config = dict(
    num_key_value_heads=11,
    head_dim=64,
    intermediate_size=2816,
    norm='layernorm',
    rope_fraction=0.5,
    qk_norm=False,
    tie_word_embeddings=False,
    warmup_steps=257,
    schedule='wsd',
    max_seq_len=2048,
    train_tokens=902600000,
)
MLP neurons of a small language model. Each row is named by its layer, matrix (up: input weights; down: output weights) and neuron, and shows model dimensions 384-511. Each number is 128 + 32 x the weight over its row's rms, rounded and kept within 0 to 255. Numbers have three digits each.
After each neuron's rows, "fires before" lists the tokens most often just after its 100 highest values on Wikipedia text that the model never trained on.

L10.up1338:175139169172122183146149141127071176080126138095140084127133122113126116125152087135123125164152132090152156152132140174127087095134119116085170138143062134128137106155130142140179196171195142160173099133188127088158129114121116121156170148141134154203114178165062164094120141063149151152149126130079145117138150134109209134169160124139115124046151141106129111154148105131086206090116
L10.down1338:110128168105183120063109160162149102165125115124145135150125146159175130096130165087122119085112121150139123077149075094182188154117157121079113116125152071135140117084092112099116083114096132107126196110083112117137112104168134147090107083163076109118170113121159153153115183195128112056109095179122100150178081127100125107129100120127065116177171097153118202161122131154177059135136
fires before: " ", ";", "0", " |", "1", " —"

L10.up1998:090172113136141153116176143108105226145133134146109124137148105143099114104170084112079086148161179158124126102160106124101111202148087150115125115058133160121110148140188128166135121158161162130086076098121170106120137141138131127096086145146131149112176151190128157170156157168120114126082110176154067135104093120134094104166126111108122091120127096144094130136153111205117096149148
L10.down1998:092139148045171095109124142125150132120092125221149110167098064103092127106130142136076085106140155099114133122147174173145123130168121099117099139083117182110117117098136133112150088051119081100133105104168105165145114181100125156104138095077125072111113151127129136131146130124100163138097165144121119139201139130145073084127147198129188208115137169138139134077094125211182126154145
fires before: "s", " to", "0"

L10.up2231:079155116170203166135081081132059085117091137138154130147122119135119099155125120163158152090150144145077102151122060162137123119137184145151119127161175144182135175145087195199091108134117090187115209120155112155145121096150123119158104118147157091152109178154143193109107124088128126099136144114139140116136154086106156099156153142161116175146141141180140144111128125110129183138162
L10.down2231:133148150094097129166159166151105079145080052184095092084121129099082174116164120069103115177142136118056159112145177134133100142104138103132168201142177160091118086105180139116090152147158150164116066139094147101122128149142112124118084130090153114175112121118139161175135140110108134098103161073105123157082123223046138103109144114095149130074121147149171079156157114154093157123086
fires before: " ", ";", ".", "4"

L10.up1972:122118078147175127135128131169132179049170110161130120159088172128107153079102111122080158113133135166146105136159150095106120151106105129127113136048106172110240130088097128123131154126144167143135162084140058126118156154116101128149142107173130157131140128104109142147205139094169132072113156102139100102110155149149172119121108165176158140150153122102151129169113189097117150141110
L10.down1972:114160180164109125140092140114105131162110127112110091136105108066138130104148192136171109193172027100149066168108113112112082115130105150134065148172149172153073131149090112125102131105144118098130044194131138116109098128137114199145079156104096160184121198074157080194145036122136124150129185114103115093094099149124100074122150142134203172081119089089071082114114135157100100136113
fires before: "0", "1", "2", "3", "4"

L10.up2159:091157114128139087094128149144175069115132120174136129151147120164077120122137136092113194136164186115118081177115135144059129164180152142116115108117155169199128061122134066129112116175064126105096180091160126130131170110149152099114120114137131113130095116146171098097117116119162114111119137138124154152141191099166128092158162080102151136150155078163139135145049145083142081124131
L10.down2159:159171155187126135136149125144106122182138134113077094123132105126085071098097124172109095173160116135118119098131130068127098098154182141087124170132108086139139129074121149114149143165158144148120098121070104116146130124083170120165137165109108102106137187100055060155161097132148121132128135156156143151093116154132133056124149175177134115128104091134138113143046161178110133138120
fires before: "s", " of", " to"

L10.up2381:173102126142131116084089189126145109132159037085127118126124116156089139140119054162137186103153146195149081114108118145067107135146134119145066153158164124108159135145136149124117092138100094133077115125132128130168108114126124127143143057142145120148110127175125126125137212110049112131121167107101096135116165117146118095159165129116069140173151173130156145128150126156120120130176
L10.down2381:209124071133119137131099098154163120094060144129057129088110132121180109065092152087136132116098135097140160117138106155173063135094160131131044118142066150099129089151192114108081092207090132098170156109137113156123080154151111122106144142100145154115125128114187145112125139160052087130169106115104091118109163141121160113101170102176120128093179134123123108097179099130203132100047
fires before: " |", " \"", "\n", "%"

L10.up1604:169110113120103050136121135102139137109199140097129101163160107148149123123100117198153154112158125161152154084068119138168135183055115126114093228185110169153148120086153162144115210145106145126132155169131138089177052123105112145118101100127152063129113130147179088124164168103051174137141177135112083044119180067146101146161129106131111177152092182149148196136106167106102152153140
L10.down1604:203104167143156130165128130175082125049171165129112140166211124057140073104094162164134133154132163145126134104139148111188130149140064077133160135162068149150118090110145157134083148140068155075164195122124128109157109167110164118181085123074153143104096129191138145169138118140146092139144049100089163108163155117136116090100038138081146146113203085147150142144126154117143127106159
fires before: " |", ".", ":", ";"

L10.up1537:161107128115146092131157097153102145167124154058109134172089096099094079204138148199157127109173142131116104142168083150113157156127111183156090172151126084137180166065109117158078152104145151137157151154163161139124134093114158142106186071064112106094102145141145100169154144109092169163161102107086102177112186109128144140092129191103123123148116165058106139152089128083123137177186
L10.down1537:145108162123131129148107110116111100163121112122111133150109113096068180130085183109123140145095061143142158157146129159144143164112153127087149154125101150053123121193132083164127151088143149052151117149152104115115118128172102138104158114121148127165138135168072166166148140087126120113055109132155155092158066087161135074122111140159114162171093115128148144116121079166241096117149
fires before: " ", ",", "8", "6", "2"

L10.up1508:125142128142192174088114132099186173179168110106109108093148156128107161206134039167140144133168116129140183113131139104154170140099122122082120176123161150114139114131104068135114153141109055105116132085128164166147128066108169176101111142138145113148097077113109174127147155150096167147174177075183173099105154113098094154158104118137137142110151173093091134125138173056103176140131
L10.down1508:138147127138104088140110131159143127175138158125068161125169181128131139114126149166136149063150116151129104096122145103075101131118174200116105133146113085123109097117149136174085180083115113114158134147066187171127078166146157137135097087103096100170121136049097072200129145108088160115143113131103177126147117126118112102156149111125104103158114103193130086099171151160038140090115
fires before: " |", ",", " (", ".", " of"

L10.up471:096165133115125130138186167147176097149194072120146168131094189117115082150189109113102084095137163149071130132148097125092157167117129105138168096197169121111135138152147134045149082118083136118159142179183086078095158133110199150126138138111149153218091132205118112135107039128115167173105122184133050136109109136061120105109142145159083129134108079146113142148156153113146060171152
L10.down471:176116151147164117137127052155127125129070134164128088107173138130101150108070143152122170159175151141151095135139185157114091112117126166153105131059126133131086147123133130154090163167155113154161074121103124101055134152121138149119126115127147109153172164117128140132080189089145076096111130077120162107127111129097114081185116112088102182097179157119088107142141132120132232109085
fires before: "ing", "s", "ed", "d"

L10.up729:144107110178103107151099122181169170129166101131118150146139098161127081133121128094096173077136146073133169123114202129113097127147173148125030171129200174114175121126128145164155158136136142103118161143140151151149117095158130186151154109111197084179164124127115155141102102156107115069155120167088148152103142104167113126161189127112127122106144172155088190093164161067104087139177
L10.down729:120109114114139171173135105099141088130149165125103121129156130078141173132099147103160089126113155146134061133124127095052082177167111162083193179158111166143097152084169094176127129150149111119127191139157130124166090198119107143092166143122137163110119100083139095131163108073118116095124154124096196118116135193135115139161112089150192114177106132141115161140137178138067138139089
fires before: ",", ".", " in", " at", "s"

L10.up858:135139124198127130127158199150170128179098145167201122129158110100183153121152121126129122119146136174136149127137169079082153193164087170155125118075120166160163074157093125099105156137104130081149178110176132113121134102072151124096125094153179125063124095147160076086171108160091110047144161183116143165084120139092175138157086105122162143069189146094084146159116142152072226139111
L10.down858:148147164080200180076160185133142054078181117163113136139171136086116131112103136118115142136110134137162035134149159144117195159113145108148123108139152115114112110098132151110178163147135141157145111122075192091088096175109150088099051116125091168117137089077109054138138164163092121092178087091121196105131149071098135140097049130134140080134155107146141105080135164090109105132127
fires before: " of", " for", " to", "."

L10.up977:151157123215096078098135089087104149100146132056155119129144072167129108069103081111163122141187162117128120153158144144087145135143120146097147180184076170130122105135120124132115151093158142115151061224137126097149184098159188154142136123152154118167109246136100125126186129094153144150168157154105062157086144106074173075180148113135159121145138133133090125127103081140086123131218
L10.down977:135139079040118121084147108118182104171140165158080162126064166115123127129173148164100128107099118176121149086101140081127162132081111119106157125095131102127114168129117128143194127132097085078085169043095119145100137127172087164127141055118121078102151085136162089118081153203116070122100104141120159176165125155136161158073138180197060197155179105144182143150134091149125119140098
fires before: " |", "2", "4", "1", " "

L10.up2602:154148094118180140095090147174158179191154086143085117062133141123104138160146095134148138137132131157134179127147169066095133109116171112120134136115108125160116124143120125065135105199137095083119130070122174134135111077046092186089142170132142116169129136108136204116148146118083166137152158061149202118115103111142154191159150072106058175155122156081155129153071117097137175145112
L10.down2602:188128156138121161166089115134105120123099116129119109146114161139162171131080148149172078121120091187093087147147093111103092114171134125141112109150156099147096075020110080180085110066110090096109131187092155130113063135142168135147088156138044160156118130083136160120168132156096157110147119098141143117123100164141126145132132146104052161155103131124109153136157101162075135155143
fires before: " |", ",", " (", "s"

L10.up727:160119120139128121154116101133104051138104135114085092086116132077132169133141064098170115119178141049103108109088106143131122140129141160061136176090114145166129123140097220186120116147127099128086128095119161119107149142080115104182116152097157101111115168122099116127091121106128115176159136077110156115124158071121176155099192128148147149150104142112182067127130141109155200167134
L10.down727:054105157173140097065135101122071116155128145164190127116110085163139163097197145160137097113107106150147126146169087103086069149132119093170155094163126151099223083075172144105111107110057152147154203027127136144134100128176096140117126112137121095103050068135128111143131149135120090124122144141103123155104130167088106152139094132126087104114157100149168184145139141121157070057120
fires before: " |", "|", "3", " ", ":", "5"

L10.up1817:154121148152153118086103121066120087125122147165097154119092138087081065124148107125165139110103113079119130130139129094121108135111145149078074196094143141140181075193109165172163152139051143148144188126149112123142137112118099151160157141189121064122094104152102132176165158151137177103157054184154182106123147174126141133123124096112160143168232141104096106088201126178091173107127
L10.down1817:165059124109152193115091081141120151119099104121072115108134114132157189111128090137104123082105148127117144091178136063120109130119143151096111158115145110149093106136125156178119163119135097124152116161103134116128100138122168149103128091081070135116151141096098107172123116178043097138180123079090174130101114116113109133136151076110113127173176148138132094106115118179093160073115
fires before: ".", ",", " |", " (", " in", "\n"

L10.up748:113140132113100142067137133130172164155172130111186083116102107119111122132157121116151140178123123134166126132161131119120132164117153104121103113087109149134105155110166119082143160133121132143149137094167202106100121155149100092118113103134123125131132108117175138190174088149124132141183105149167152123134101153094114121102202139131129134080162137136058183099162141073104088107163
L10.down748:102166199128107156135104140204085104127128092157087134148143080087112112106156145079129153084111102186162146149118122130067109115144132134143186194159113153107142079151072090136144166142171080128129133145186138145115115138112155166126097155164088170095111148150084176129066170118127159173146089078129148169142122136130140101094157100166134153082137117170122171095139148176127111173117
fires before: "s", " to", " with", "t"

L10.up2472:139106138059111144119086124116154175145157111166090114113217169116128133133153082085117116141185108124096149067179205141124139101125171129114059125163158142122088165175096069131149100130174115132065125144148105088167109134161140112162137108157141056145094180118123081134110064134132119128105092118143090160111171190102170116144167079167126109126111191141114146145188183147105134077078
L10.down2472:085211156147176112106140140156134192165182103111089126196201072113137103131115139145107169078130153055169065132197108189105074074151104158131196128157111134128126122144125110102120131118114166164161100150170079140146121172121172133131092128158070103166105141177113171132135139140070090143178139128134157113123110097124100182138087109095087135094127113103131065161119121154137166092158
fires before: "s", "d", "ing", "ed"

L10.up1169:109149193138100137151183180088184083066190182134145129124110139133127124104155091149176132144140166153152162190131115076117138124102163147123136136147112140152127134115175180135116099183114168097163174128112113221119141085084170135134129159088118073134084124129123096095132117134142146126181120150153151127120143060092142168121128169121111120123088129109122168216129151117117174133134
L10.down1169:096111096154092079119160142078166115099104129153164160104102100092179167095143134145125133081166163157081136163102172132123164166121117157110132151167103171131074126094151158146129135162107086099057098154130122175153089112086146073141174142130154123123102106141142134116187188192115127089161086152081164121158147147130165043128131133138182137135158086147100116163093132118127135182089
fires before: ":", "."

L10.up840:154059157108110148107136111128110167118111116164154119194131129114106163098130035171145086173165125143091149144132112172169130111129139097128155126188136135130089130170127111108137146111094083140117128113163139131154165099127173168157079091201143109154151129208168119122102136114115168120097141088114112112183131094155132121137150154111146099157157173150176136179129181116069112163152
L10.down840:150127186144071141115112150117162066152050192121052169110099120100169138140060123154118101122101125127123106118135154078113106150174106143082121150171131136107140097103174117133111142037127098148106115151123124159137103162154136119121097156139103159097139146134117166082130137096158083095120148149143126149130144104154137168172146097098107127088087144098135144124168080092164120078130
fires before: ".", ";", "5", "8", "0", " |"

L10.up1742:130108128149230172056159118082077102126134151088129074113132131202080157128070089150133165108158119119136208200148133212163173137054135123094157106221171148156139090141112131134084108130104116105184132173149115130195114069109100181180174111130169159126094179165092083097115146107138149151071129072154135136152219123122102122114140127138142066158134090101140162159111094131113148062127
L10.down1742:101185172141054158128122149137154133146074124135099098158106130044119174082117113108095098112166178146053132126202106079143114174128081119113142129111111118160150147038229115203108105120117119091173163102142173045161149169090174140109160119091133086109138117116105152135128065142150154074159123110077161102094157131121086117128156120140100113119162167085143151126121144111102131138143
fires before: " ", ";", "y"